From a checkpoint of a small transformer trained on Wikipedia.
Architecture: rotary positions, biases on query, key and value, untied embeddings, normalized queries and keys, attention and MLP in parallel.
Training: 307M tokens, 4685 steps.
MLP neurons of a small language model. Each row is named by its layer, matrix (gate and up: input weights; down: output weights) and neuron, and shows model dimensions 96-191. Each number is 128 + 24 x the weight over its row's rms, rounded and kept within 0 to 255. A neuron's up and down rows have the sign that makes its largest values positive.
After each neuron's rows, "fires after" lists the tokens most often just before its 100 highest values on Wikipedia text that the model never trained on; "fires in" lists the words (lower case) most often at its 100 highest values on Wikipedia text that the model never trained on.

L9.gate343 [ 78  93 138 124 183 130  96 138 102 120  95 106 130 117 139 112 151 125 139 139 131 152 127 116 125 107 124 135 153  89 109 136 161 148 141  76 154 114 118 145 143 153  94 219 127 147  42 120  96 129 108  79 123 181 140 138 137 131 107 154 145 150 139 120 135 132 142  89 109 107 140 100 112 126 109 121 153 159 129 159 169 187 109 139 174 128 132 105 102 137 185 144 110 112 120  99]
L9.up343 [136 141 129  65 156 140 111 133 148 142 143 119 129 144 119 125 144 129 124 116 108 171 116 189 123 116  75 132 117 110 164 162 156 148 129 104  98  96 122 119 150  93 135 136 137 144 142 166  67 116  95 174 157 135 141 139 122 144 114 140 137 167 171 115 145 166 141 117  81 125 128 110 147 176 151 106 120 142 141 101 126 136 176 109 102 134 144  97 144 124 114 149 117 104 183 141]
L9.down343 [138 170  85 120 146 169 141 111 101  98 148 114 148 113 124 147 137 108 139 129 136 112 136 133 138 133 110 194 127 130 139 148  81 146 173 157  95 139 155 120 146 139 137 107 127 134 123 127 120 147 175 123 117 129 126 145  92 119 158 168 158 127 146 156 155 142 126  67 189 117  89 149 139 158 105 151 113 126 116 134 138 140  81 118 122 143 104 143 100 114 113 111 131 117 112 113]
fires after: " be", " st", "g", "id", "el", "ent"
fires in: "been", "still", "against", "provided", "already"

L5.gate514 [143 144 118 110 153 115  67 120 147 134 134 128  93 150 151 119  69 112 133 130  99 106 127 111  98 117 121 150 154  68 118 107 139 136 140 137  62 130 136 124 139 177 116 150 147 136 136 142 168 156 149  81 155 107 140 119 106 130 143 128 173 137 120 138  88  85 124 169 123 101 150 126 156 130  85 144 145 161  95 154 120 134 123  96 121 121 145 158 147 137 191  97 123 144  85 162]
L5.up514 [116  94 135 114 124 174  99 102 180  70  69 131 134 139 118 110 112  84 137 107 149 145 116  95 103 158 144 102 121 124 132 139 128 135 156 167 137 138  80 102 125 128 143 133 134 122 113 141  99 107 113 127  91 173 171 153 103 131 167 133 125 123 137 147 129 108 146 125 154  95 170 149 113 118 104  82 150 124 125 123 123 164 105  84 132 112 155 103 147 127  92 157  94 151 125 179]
L5.down514 [101 166 139 127 127  95 140 147 131  95 134 124 104 128 150 125  80 128 111 103 102 101 158 130 118  80 136 117  94 123 102  98 100 174 114 102 104 139 180 160 130 177  85 107 138 132 155 141 126 135  88 151 141 110 179 127 103 132 138 105 150 120 142 138 101 106 149 136 145  96 107 127 156 102  85 164 137 127 104  97 110 113  85 109 139  96 124 198 140  96 131 149  89 104 120 125]
fires after: "in", "ec", " g", "it", " n", " s"
fires in: "became", "game", "final", "name", "initially", "same"

L3.gate502 [135 144 132 148 131 161 152 156 111 109 177 136 133 132 138  98  92  97 150  91 114 110 139 132 113 138 133 105 144 124 147 132 186 139 131 125 101 143  99 139 139 187 121 117 131 136 125 141 157  80 142  80 179 121 158 109 122 104 141 106 146 148 105  84 105 124 203 156 140 146 102 152 154  89 178 150 152 146 123 162  85 128 138 147 129 132 137  90 147 101 124 105 114 130 131 130]
L3.up502 [150 134 157  71 133  94 134 109 152 106 106 125 104 129 156 109  91 131 103 160 156 111 130 123 123 121 127  67 133 112 122 141 125 164 143 116 118 151 120  87 124 160 118 122 114 126 135 143 132 153 172 138 111 118 167 156 124 141 195 107 105 142  91 135 161 141 158 145 132 138 135 121 114 123 126 109 152 107 159 140 152 108 154  94 135 133 125 150 163 154 117  96 142 134 138 120]
L3.down502 [109 103 103 142 133 109 132 135 129  95 106 135 177 137 133 108  98 113 163 136 114 144 123 143 171 125 129 115 112 119 137 118  86 144 198 108 133 137 135 148 130 130 137 132 135 153 135 160 149 154 134  96 144 126 140 137 126  90 170 149 133 155  95 124 115 126 120 139 172  97  78 163 159  74 132 135 155 185 124 143 111 123 130 184 108 102 109  94 147  67 147 146 132 140 120 154]
fires after: " b", " B", " d", " D", " g"
fires in: "but", "brother", "broadcast", "brown", "brothers", "brooklyn"

L14.gate758 [140 120 125 174 127 156 120 112 108 110 125 121 153 146 111 120 101 106 102 180 133 141 157 144 147 172 108  93 106 141 131 143 132 163 142 120 137 112 119 122 123  49 137 112 102 117  92 119 160 137 152 120 158 122 159 140 117 148 171 150 156 135 105 160 113 177 112 121 141 139 123  97 127  95 127 144 135 144 118 172 101 168 164 126 137 125 103 108 129 138 162 175 107 120 103 130]
L14.up758 [129 146  98 170 138 152 103 104 152 108 113 126  72 131 122 132 101  88 118 170  78 135 133 106 124 161 132 112 171 118 115 146 149 110 123 148 150 144  71 113 199 107 116 121 114 158 115 143 126 134 132 125  93 124 135 171  85 147 156 129 109  80 107 150 111 103 180 132 140 151  87 110 156 117 154 151 152 174 169 142 116 103 119 108 161 143 138 135 140 143 107  87 107 126  83 125]
L14.down758 [107 170 124 172 130 122 148 141 160 174 108 171 110 105 148 136 106 111 152 122 140 140  94 149 124  89 119 103 122 134 163 115 164  99 113 113 124 162  57 132 111 122 118 124 105 139 134  98 114 105 122 121  77 121 143  97 139 134 117 166 159 102 103 160  93 123 148  72  81 152  70  80 133 157 163 140 135 110 119 144 152 157  96 122 111 151 118 149 156 160 133 133  89  99 119 116]
fires after: "ou", "it", "or", "g", "t"
fires in: "south", "united", "southeast", "north", "southern"

L11.gate827 [ 67 122 139 126 135 135 118 108 120 139 151 115 133 131 127 151 138 116 134  95 151 120 165 105 161  98 107 101 180 124 129 120 111 147 146 150 153 113 116 121 125 128  69 125  99  68 111 105 127 164 103 137 174 124 140  82 140 137 155 136 139 149 164 144 143 118 114 150 155 116 123 130 169 153 171 150 139 126 166 126  86 143 120 120 149 139 116 131 102 103 113 161 112 101  90 103]
L11.up827 [ 77 129  99 152 136 100 109 134 143  99  99 147 103 128 166 155 110 122 174 145 153 127 165 138 143 143 112 107 162  99 102 106 130 141 139 110 107 131 165  96 105 138 137 174 130 129 137 142 178 167 117 129 132 135 148 147 146 129 163 127  69 142 112 158 115  70  82 115 161 117 156 173  95 154  98  95 111 115 112 111 138 110  94 138 107 103 134 151 135  97 143  96 101 117 145 110]
L11.down827 [170 136  99 125 138 145 152 148 116 105 113 100 137 140 143 194 108 116 115 136 166 104  97 161 150 117 187 129 139 130 111 129 179 139 141  91 122 118 103 143 138 125 136 132 139 120  97 111 107 123 142 131 109 129 110 143 126 135 151 138  86  55 117 133 118 110 121 140 178 108 141 123 114 128 117 172 166 140 109 159 115 113 116 138 151 168 119 151 154 141 131 120 140 152 115 123]
fires after: "ig", "as", "b", "us", "em"
fires in: "season", "design", "footballer", "football", "designated", "designer"

L5.gate195 [116 115 160 133 121 126 134 138 118 105 111 130 135 115 115 172 116  97 113 128 147 145 144 139 126 146 133 129 110 133 134 116  96 157 167 139 145 177 175 113 173 121 133 170 146 104 113 155  85 141 104 112 122 123  87 127 102  95 150 149 145 103  81 121 114 122 142 140 128 112 104 135  95 131 123 118 147 178 129 145 132 132 126 105 170 107 125 152 108 152 191 124 115 119 114 171]
L5.up195 [124 112 143 132 154 165 136 120 174 167 101 131 157 112 172 141  69 156 165 119 155 129 172  94  90 167 155 150  91 102 139 174 113 162 141 138  69 150 169 176  98  98 177 163 118 128 138 152 122 118 109 158 154 138 117 125 131 128 124 118 140  99 136 152 106 126 161 116 109 137 146 117 140 108 137 116 114 147 107 129 133 157 162 137 142 108 116 121 126 119 103 151  77 135 120 156]
L5.down195 [107 183 127 121  80 132 135 123 109 139 151 101  69 127 144 127 138 146 142 100 118 151 101 107  99 144 130 136 203 113 167  93 158 118 119 131 153  98 130 182 136 128 129 145 140 138 128 150 162 118 145 131 127 124 120  94 159 122 158 130 167 106 173 130 121 172 130 163  93  73 157 138 123 127 145 148  95 136 133  97 130 110 173 127 148 143 171  83 127 115 118 133 141 120 124 116]
fires after: "u", "un", "ov", "es", "r", " al"
fires in: "july", "june", "november", "member", "also", "present"

L11.gate800 [118 124 117  81 115 109 155 144 105 168 135 130 110 136 133 142 130  98 159 130 134 124 139 126 120 163 143 155 130 101 165 111 133 175 131 142 122 133 112 123 159  97  87 165 109 126 106 133 132 152  97 147 107 120 117 158 113 159 118 185 126  98 140 125 146 181 110 140 132 118 136 127 109 106 107 106  62 129 152 148 136 155  84 141 120 102 157 120 102  84 148 143 158  96 161 134]
L11.up800 [132 127  86 122 146 119 137 121 144 138  99 129 149 128 161 124 117 137 132 176 135 162 129 140  78  88 168 123 133 135 143 120 128  88 113 111 120 121  72 115 102  95 151 145 143 106 156 138 145 102 144 101 124 156  84 126 122 114 127 156 133 133 114 117 156 153 105 124 152 145 117 118 111 147 143 138 142 122 131 126 116 171 142 151  94 179 111 129 125 127  97 124 140 145 116 142]
L11.down800 [153  96 144 129 128 141 145 136 163 132 123 155  87 138 137 106 101 106 132 129 100  95 112 101 145 125 111  86 142 146 146 133 116 106 158 125 145 136  73 148 125  86 168 114 134 152 192 125 109 162 139  91 150 145 130 109 144 111  94 168 173 149 132 146 104 104 137 142 136 106 139 163 140 132 185 135 111 152 171 158 146 149 149 109  75 130  89 112 162 137 156  98 126 139  92 148]
fires after: " ", " the", "ot", "or", " Un"
fires in: "her", "these", "another", "university", "their"

L9.gate341 [119  92 142 127 167 169 145 127  82 120 122  85 137 126 162  93 134 118 152 139 130 122 139 104 156  85 148 145 124  99 117 137 135 181 130 106 122 172 166 134 112 124 145 129 122 103 146 138 132 146 139  75 178 145 169 124 137 155 189 106 140 121 119 149 148  93 117 138 111 143 109 109 141 132 119 127 145 163 122 153 106 158 121 135  80 129 133 127 139 166 160 139 117 120 124 101]
L9.up341 [126  72 107 116 131 113 122 162 133 108 115 168 121  97 116 141  92 127 141 131 125 139 121 108 137 125  91 104 145 141 158 163 153 121 155 120 122 130 136 100  94 148 117  97  88 152 147  91 167 133 119 125 134 123 133 139 138 100 152 122 164 167  87 122 135 157 125 154 171 125 142 135 124 174  96 127 172 133 137 138 125 154 111 138 148 147 113 122 128  96 107 175 161 120 148 139]
L9.down341 [111 108 142 104 125 170 115 143 168 150 150 147 154 147 148 133  70 114 150 107 129 129 115 134 117 159 118 142 137 103 142  98 111 122 141 126 150  92 180 148 124  93 153 113 151 144 123 182 144 139 159 112 139 137  99 142 154 139 150 160 114 132 109 155 120 140 145 122  83 130 163 140 144 104 115 144  89 130 148 109 143 118 118 153  93  79 127 130 112 106 154 158 133  80 136 104]
fires after: "s", "l", "r", " l"
fires in: "also", "alva"

L14.gate36 [100 103 141 125 113 118 172 117 130 149 142 101 126 146 131 136 121 122 120 119 110 134  97 133 143 138 111 105 154  95 131 153 158 142 165  99 139 128 154 109 150  96 164 119 115 117 142 168 112 111 108 136 125 157 103 114 134 196 134 124 150 108 175 165 104 183 114 134 107 154 155 158  98 135 112 146 113 154 155 142 101 114 172  73  65 127 123 115 106 112 117 140 126 131 107 103]
L14.up36 [125 124 132 132 129 146 138 107  94 125  89 133 119 123  98 197 128 112 122 103 146 144 137  94 123 115 150 105 117 115 174 122 138 138 150 103 136 146 109 133 158 154 133 111 157 145 147 157 149 112 120 158  92 179 157 106 137 175 120 102 182 106 142  97 120 100 155 111 116 152 167 138 142 115 104 101 123 139 122 137  97 205  65 120 112 119 128  96  87 155 143 152 141 156 115 116]
L14.down36 [119 126 111 151 103 124 168 144 189 108 118 125  95 151 153  99 124 126 143 126 115 148 112 136 128 132 100  96 171 155 179 145 113 166 113 103 102 131 134 105 110 122 127  88 118 136 174 127 102 165 129 133 118 135 119 132 151 131 134 129 149 145 147 104 139 109 152 143 143 174 121 135 117 147 142 164 123 187 121 165 114 190 192 108  92 148 106 159 115 123 136 124 146 147 118 115]
fires after: " ", " th", " the", "ac", " of", "u"
fires in: "her", "this", "his", "each", "their", "that"

L14.gate493 [108 137 115 153 120 148 145 128 138 135 111 112 124 128  92 124 114 134  81  83 136 153 130 138 118 135 116  97 108 126 111 158 133 164 138 151  93 128 158 117 123 115 105 153 117 151 126 151 112 118  97 119 130 123 132 120 114 182 134 144 171 103 138 150 122 147 129 117  82 110 137 131 111 103 125  98  99 131 139 125 110 147 174 148  88  86 137 140  70  88 133 161 164 144 135 128]
L14.up493 [117 106 162 173 135 131 121 113 164 116  74  95 100 141 118 109 109 124 110 144 124 116 136  98  77 138 154  85 148 124 126 153 142 161 142 160  90 114 103 157 141 113 158  92 138 141 139 136  91 116 124 156 100 141 127 171 122 179 136 138 132  92 147 123  62  89 106  92  68 117 152 126 151  99 156 142 123  96 124 152 115 145 120 150  82 127 156 124 116 151 170 134 104 137 133 134]
L14.down493 [122 157 107 148 138  97 144 115 152 116  90 121 118 145 127 122  99 165 115 121  96 125 146 153 176 124 119 124  96 159 182 170 123 124 107 109  97 105 137 159 108 111  95 107 135 117 152 144 170 138 149 152 107 135 176 167  98 131 116  99  64 151 120 147 139 151 124  72 109 152  94 111 132 121 145 157 130 131 138 142 189 163 129 149 120 156 125 145 130 120 108 126 122 129 113 122]
fires after: " th", " s", "ac", " on", "ver", "ter"
fires in: "this", "each", "that", "one", "the", "every"

L3.gate623 [154 135 144 148 155 147 126 151 136 166 124 100 140 114  86 147 157  99 178 131 133 152 110 146 136 140 131  88  95 129 157 131 149 156 108  58 140 159 116 123 112 146 148 144 123 119 133 122 128 146 119 108  81 113 104 117 120 116 176 124 127 141 105  94 173 141 119 122 138 178 111 107  94 142 134  93 108 153 110 122 134 103 124  95 176 140 123 131 149  98 146 150 162 165 160 100]
L3.up623 [172 128 112 176  90 127 140 124 135 136  80 123 170 149 101 120 154  97 126 106  96 159  91 100 134 111 159 109 139 136 129 136 105 150 103  92 190 118  83  95 161 133 144 152 149 117 159 110  70 133  95 139  81 147 103 116 131 118 157  91 113 149  85 177 175 149 138 163 125 141 109 155 144 101  64 117  89 135 115 116 147 105  74  97 157 178 134 127 108 124 145 127 179 157 117 151]
L3.down623 [135 157 124 147 113  87 109 132 160 140 114 113 131 139 110 133 160  96 126  87 126 127  78 110 108 144 134  90 121 156 128 128 123 130 124 121 146 121 129 136 119 146 135 129 121 138 127 121  99 109  89 142  85 106 151  97 112 121 169 132 147 128 132 137 130 109 162 187 122 158  72 125 114 102 120 109  81 160 111 136 131  54  90 154 147 211 117 142 103 125 152 108 134 148 166 152]
fires after: " H", " T", " p", "ell", "n", " l"
fires in: "however", "power", "town", "lower", "how", "below"

L5.gate775 [104  91 144 139 115 104 147 176 131 151 110 112 103 128 120 126 122  98 124 107 101  93 126 139 155 106 117 126 137  97 142 158 116  76 129  99 152  99 157  62 137 141 133 112 129 104 136 109 144 131 124  93 138  78 137 127 113 146 182 117 146 142 176  82 146 103 119 128 104 149 147 126 142 104 140 139 138 135 106 120 146 128 126 104 127 115 144 103 156 152 118 136 169 139 131 107]
L5.up775 [ 97 123 146  82  95 161 157 112  93 107 114 129 108 134 156  89 100 100  98 109 101 118 163 143 128 125 160 132 161 107 110 160 124 126 110 117  53  90 169 100  94 145 139 129 130 118 142 101 143 132 148 130 102 113 151 120 108  92 142 171 130 101 134 157  96 135  73  98 124  97 157 135 152 109 101 129 157 143 113 126 103 125 103  97 155 128 116 139 131 133  72 138 125 145 106 143]
L5.down775 [148 134 159 115 138 117 115 110 153 100 108  99 101 166 116 158 147 104 158  84 118 124 115 132 165 130 104 121 118 128 114 136 125 141 162 120 118 136 144 123 126 121 152  98 146 130 140 122 153 139 165 163 106 115  92 133 139 135 170 134 154 108 152 134 123 118  99 154 100  98 127 145 169 142 123 113 145 120 105 139 104  97 114 124 169  99  84 125 159 183  96 119  88 130 187 138]
fires after: "|", " in", "-", " |", ";", "ember"
fires in: "2008", "2003", "2009", "2007", "2002", "2004"

L9.gate621 [158  89 122 100 130 103 140 133 132 130 164 121  87 134 139 144 135 125 111 142 133 101 142  88 152 107 121 139 135 106 119 148 119 195 155 114 128 150 135 122  93  99 133 184 153  96 112  94 133 170 103 103 144 136 112  89 115 110 141 151 136 123 133  78 155 156 140 131 152 107 141 174 141 164  76  79  92 143 139 120 147 153  94 129 147 121 134 151 152 123 129 159 105 110 132 149]
L9.up621 [135 122  86 160  98 106 145 163 130 158 102 120 105 124 119 149 126 189 171 148 136 106 122 101 128  92 146 125 155 110 105 181 109  92 119  93 134 120 153 159 110 144 127  88 118 119 125 177 137 142 126 126 150  86 141 113 147 117 123 117 132 153 156 124 126  96  88 126 113 111 143 135 128 112  82 173 144 148 107 140 178  95  85 107 117 121 144 127  93 161  69  92 123 130 122 129]
L9.down621 [ 87 146 143 115 146 125 134 100 108 135 151 164 121  87 130 138 129 134 172 128 130 134 147  83 160 155 151 137  94 130 148 156 109  94 112 126 109 118  92 120 117 176 133 147 135 147 146 126  85 132 156 169 143 103 114 109 129  99 139  78 170 135 121  94 126 142 155 111  95 168 197  79 150 140  89  77 130 114 119  98 104 166 127 127 133 113 144 129 110 135 117 148 118 172 118 143]
fires after: "e", "ir", "m", " O", "er"
fires in: "first", "february", "common", "see", "seals"

L9.gate559 [130  79  99 131 105 123 133 132 148 181 100  57 124 140 120 121 155 104 154 117 145 112 130 153 141 136 180  71 110 134 159 125 132 162 151 127 135 135 162 147 135 173 124 151 137 125  94 135  99 168 147 134  99 116 119 160 116 114 170 114 122 136  99 112 138 172 169 117 117 120 125 130  97 114  85  89 133 146 140 138 154 127 128 138 127 134 177 140 110  91 147 152 140 131  81 133]
L9.up559 [101  62  85  95 106 113 149 109 112 150 149 121 115 110 160 106 146 135 164  81 156 114 123 129 139 151 169 155 104 158 151 137 138 130  91 140  97 133 123 114 118 116 173 145 164 161 152 123 142 178 131 120  93 173 132 162 143 163 171 139 137 126 107 138 130 150 153 110 145 114 104 117 114 105 126 127 130 155 180 116 113 134  97 122 180 132 191 135 118 116 129 123 128  95 132 116]
L9.down559 [103 107 118 155 117  77 122 175 130 135 104 123 103  97 142 145 141 142 183 139 152  99  98 126 106 138 174 128 126 178 151 112 109 110 108  95 145 104 130 140 133 162 137 145  82 101 115 122 123 151 108  96 111 115 104 137 153 165 129 122 145 102 178 130 121 140  89 123 137 114 134 112 127 151 110 161 150 147 117 102 158 104  99 169 123 168 183 140 117 111  83 128  85 130 137 141]
fires after: " al", "l", " l", "ar"
fires in: "all", "later", "allow", "allmusic", "carl"

L3.gate423 [140 123 125 139 156 117 145 136 128 140 144 110 135 143 115 131 151 113 173 116 124 182  98 113 168  94 127 106 169 132 140 145 110 100 116 103 143 126 134 112 129 149  88 143 132 134 137 126  90 112 119 111 117 156 158 135 122 116 178 174 146 157 119 144 145 104 158 136 155 107 130 186 156 118 125 141 104 160 149 160 102 158 170 121 145 156 133 123  84 141 167 158 184 115 124 131]
L3.up423 [142 122 139 115 125 122 165 125 134 137 182 153 108 138 119 130 145 117 154  70 153 151  65 122 138 101 110 141 130 182 123 125  93 116 109 129 134 105  99  91 153 137 105 123 115 141 152 101  97  86 109 124 108 174 144 135 135  94 114 150 156 166  91 172  87 131 140 144 131  93  99 167 153 127 121 131 103 165 108 112 150 128 141 117 172 146 156 139 117 159 117 143 119 155 150  97]
L3.down423 [149 115 109 134 121 106 180  94 115 126 155 164 127 148  89 122 152 122 157 103 119 190 106 140 136 112 130 126 121 131 117 120 113 113 105 116 121 112 123 148 126 137  98  99 176 129 152  86 110 131 109 166 125 113 174 132 116 108 153 148 133  82 121 170 121 127 147 157  97 128 123 134 165 130 164 154 143 127 103  87 118  78 104 146 137 185 142 160 114 102  91 137 107 148 163 120]
fires after: " H", " d", "n", " p", " l", " T"
fires in: "and", "however", "power", "lower", "down", "known"

L9.gate266 [142 135 161 137 154 163 139 145 111  91 107 101 165 112  99 165 140 120  71 152 117 110 119 113 129 133 131 128 132 108 156 136  86 128 127 154 163 154 148 161 125 134 129 137 110 119 100 138 108 178 127 148 139  91 128 123 143 131 113 158 140 116 180 173 120 128 127 128 122  96 132 128 130 111 106 127 114 138 100 130 128 141 146 157 127 171 112 114 120 136 148 130 154 165  86 120]
L9.up266 [124 145  89 118 147 133 160 176 110  99 151 120 121  91 135 151  86 162 136 129 110 112  77 139 147 109 140 149 138  95 167 137 140 116  89 105 132 118 152 140 137 158 144 100 138 115  91 123 138  99 129 145 116 100  89 125 156 109 118 195  92 138 135 142 116 134 132 111 133 119  43 130 145 117 141  56 131 127 184 104 111 139  89 107 133 129 115 145 153 123 150  85 135 107 144 137]
L9.down266 [ 91 133  82 163  88 183 163 116 161 157 133 148 132 172 155 201 148 124 147 148 148 186 102 127 141  72 100 134 157 140 139 136 146 139 137 136 130 101 124 143 161 112 142 120 131 104 127 153 125 130 114  93  85 101 125 102 150 169 118 173 153 148 106 151 175 135 128 125 141 118  86 119  81 139 134 123 152 121  99 168 163 122 160 124 143 122 123 149 120 154 142 155 134  65 175 131]
fires after: "ou", "u", "or", "i", "ran", " N"
fires in: "north", "northern", "previous", "eventually", "fire", "southern"

L5.gate361 [132 146 101 117 184 166 104 116 110 131 119 129 132 164 130 119 143 129 162 134 114 143 139  87 152 121 163 120 124 113 150 132 105 151 117  96  78 158 178 131 152 158 122 128 124 128 137 153 177 134 121 144 137 122 135 150  60 174 170 109 163 122  87 136 103 113 136 115 117 118 149 118 101 142 134 153  82 163 149 180 119 162 129 110  72 131 113 138 144 118 159 147 119 152 103 164]
L5.up361 [130 129 117 132 164 168 132 100  95 120 120 112 108 158 131 146 123 123 153  93 129 125 161  99 177 112 116 125 145 128 132 109 113 150 138 113 102 134 164 106 118 166  84 117 120 160 134 183 151 101 156 144  98 151 150 124 100 183 116  88 136  99 110 135 117 133 133  98 116 131 150 119  82 147 151 143  88 151 154 135  77 150 119  90  98 137 134 108 142 108 151 137 111 124  95 143]
L5.down361 [115 184 124 133 161 156 142  95 125  90  74  96 148 129 159 130 150  96 153 131 151  74 118 123 144 116 145 103 118 137 133 127 107 166 106 121 117 161 152 128 160 124 132 124 152 135 145 126 162 137 125 110 101  76 138 179  71 144 112 142 127 144 154 124 100  93 127 112 115 108 107 139 108  94 155 145  92 127 113 106 123 146  92 107  99 127 116 113 152 112 117 137 111 150 118 126]
fires after: "ep", " n", " g", " c", "n", "ro"
fires in: "game", "name", "republican", "came", "surname", "rose"

L5.gate278 [108 114 132 132 142 154 165 132 179 128 146 113 121 146  95 112 154 124 161 103 115 119 116 108 126 190 135  87 148 134 103 107 120 164 145 188 102 140 107 102  81 124 149 140  96  86 109 107 134 104 154 123  79 139 140  93 144 137 170 143 139 157 111 159 148 114 100 110  83 136 138 140 124 143 111  98 147 125 138 196 146 116 158 100 129 124 118 116  95 111 131 152 144 126 117  99]
L5.up278 [ 94 100 149 135 139 117 101 148 158 120  93 127 126 128 129 149 170 147 138 111 149 134 133 154 131 144 140 105 144 186 100 144 123 141 107 142 190 104 135 128 114 156 147 121 111  92 132  59 140 120 159 131 149 106 103 134 207 108 124  98 149 110  36 141 109 122 138 131  99 121 113 134  99 168 177 135  89 169 147 131 131 133 130 128 146 140 134 125 107 122 157 159 130 141 110  97]
L5.down278 [102 107 149 136 129 145  92 137 157 138 123 123 107 129 146 138 166 150 131 133 154 101 113 139 163 137 133 186 121 133  88 152 108 132 113  83 132 104 123 148 135 120 130 105 154 125 114 170 102 166 124 145 136 124 106 152 163 107 137 140 165 106 129 114  97 148 146 111 112  93 111 129 154 105 144 185 123 188 100 133 138  98 146 178 143 160 111  98 112 143  96 120 146 162 124 153]
fires after: "ar", "g", " p", "n", " M", "s"
fires in: "march", "august", "power", "may"

L14.gate107 [143 124 122 117 120 115 144 114 161 174 128 116 149 124 107  84 167 115 109 161 159 151 149 126 103 146 149 143 122 108 146 131 126  98 115 141 145 160 137 153 156 124 121 102 134 169 155 139 143 152 141  91 196 178 130 163 126 143 164  94 161 109 132 105 145 140 115 156 108 108 133 151  82 119 139  84 145 137 120 152 124 165 127 113 143 110 155 174 156 128 149  94 153 154 116 154]
L14.up107 [ 97  78 132 107 102  93 143 157  81 149  98 144 143 135 141 105 128 130 140  94 174 111 128 143 159 140 100  95 151 138 142 150 110 124  90 130  84 121  93 150 131  98 133 134 129  90 142 181 150 147 109 109 115 132 111 116 100 157 136 115 126 125 126 116 135 112 175 155 130 141 154 100 101 140 109 205 157 140 111 159 161 122 146 128 178  90 123 128  91 108 103 157 121 112 105 140]
L14.down107 [112 114 165 140 109 131 142 186 103 153 101 160 104 125 167 141 113 101 170 115 114 162 121 154 111 138 141 113 105  97 179 139 136 105  92  91 113 112  94 135 122  95 138 149 105 123 129 167 145  61  79  94 121 160 118  65 161 115 136 146 135  92 104 131 157 108 129 154  63 126 133 141 120 150 124 170 137 148 144 145 137  89 100 144 104 152 163 117 106 132 146 126 124 118 112 104]
fires after: " al", "l"
fires in: "also", "always"

L5.gate723 [ 76  92  80  99 128 171 134 153 144 170 145 126 107 108 118  90 162 107 137 116 114  97 131 128 108 136 127 107 111 112 152 108 117 156 132 142 152 139 143 144 109 122 188 102 107  84 103 151 139 150 170 126 140 111 118 146 108 126 187 153 117 148  96 162 148 172 122 122  63 162 142 154  99 172 120 125  99 162 142 152 115 166 133 109 150 123 127 137 116 108 159 138 170 170 126 125]
L5.up723 [ 81  98 111 149 166 138 156 115 106 154 156 159 154 118 116  96 158 149 138 104 106  99 126 143 120 159 157 106 130 113 107  91 132 139 120 133 154  91 153 126 142 108 141 121 134  81 128 134 139 133 155 110 150 113 136 122 131 127 144 133 114 146 101 179  97 121  82 157 107 123 140 142 128 151 168 152  77 165 116 123  96 136 159 127 135 146 107 122 105 149 146 122 137 160 130 133]
L5.down723 [ 94 116 115 170 141 145 128  94 145 135 134 159 134 134 146 148 172 164  94 143 144 106 123 110 126 126 155 165 123 139 134 129 104 149  97 100 137 121 128 104 103 142 143 147 136 126 154 109 180 145 129 100 148  86 120 151 154 125 111 127 104 145 164 122  98 146  97 116  73 113  79 119 162 113 138 142 117 128 130 124 117 116 139 145 101 125 122 158 166 123  74 115 121 178 124 144]
fires after: " p", " P", "ar", " M", " H"
fires in: "party", "march", "part", "parts", "particularly"

L11.gate806 [ 74 115  98 115 125 160 137 139 131 150 124 111 151 138 145 150 142 144 168 107 118 129  85 163 169 130 118 126 120 143 118 166 115 143 158 139 142 117 164 141 107 121 184 120 129 110 130 135 132 145 166  94 160 141 110 110 125 125 145 162 134 107 130 113 134 155 182 128 118 136 106 138 131  99 132 100 143 130 138 181 137 154 135 125 119 134 130 131  95 113 147 164 154 149 154 128]
L11.up806 [119 107  85 118 121 153 168 123  94 110 138 123 108 114 122 158  87 118 153 119 116 125  73 137 171 167 145 100 109  77 144 105 143 141 138 150 157 118 154 143 124  90 127 131 107 142 166 136 122 100 174 141 115 151 143 214  87 126  94 107 124 103 122 191 146 133 150 106 121 127 148 200 114 119 123 128 155 137 101 155 121 140 137 119 110 155 138 121 109 115 140 140 116 145 130 132]
L11.down806 [162 117  92 135 123 160 146  82 103 123 110 135 103 122 107 101  82  91 150 118 115 178 113 140 146 132 109 103 130 112 164  92 124 116 143 132 126 138 175 112 130  87  58 159  94 124 141 150 114 120 129 123 124 126 143 137 152 122 143 143 137 113 149 124 134 100 150 185 103 125  85 113 130 103 150  89 131 127 111 107  98  97 115 130 116 101 133  86 133  96 110 135  98 172 163 131]
fires after: " F", " f", " d", " D", "en", " L"
fires in: "due", "ft", "fort", "figulus", "energy"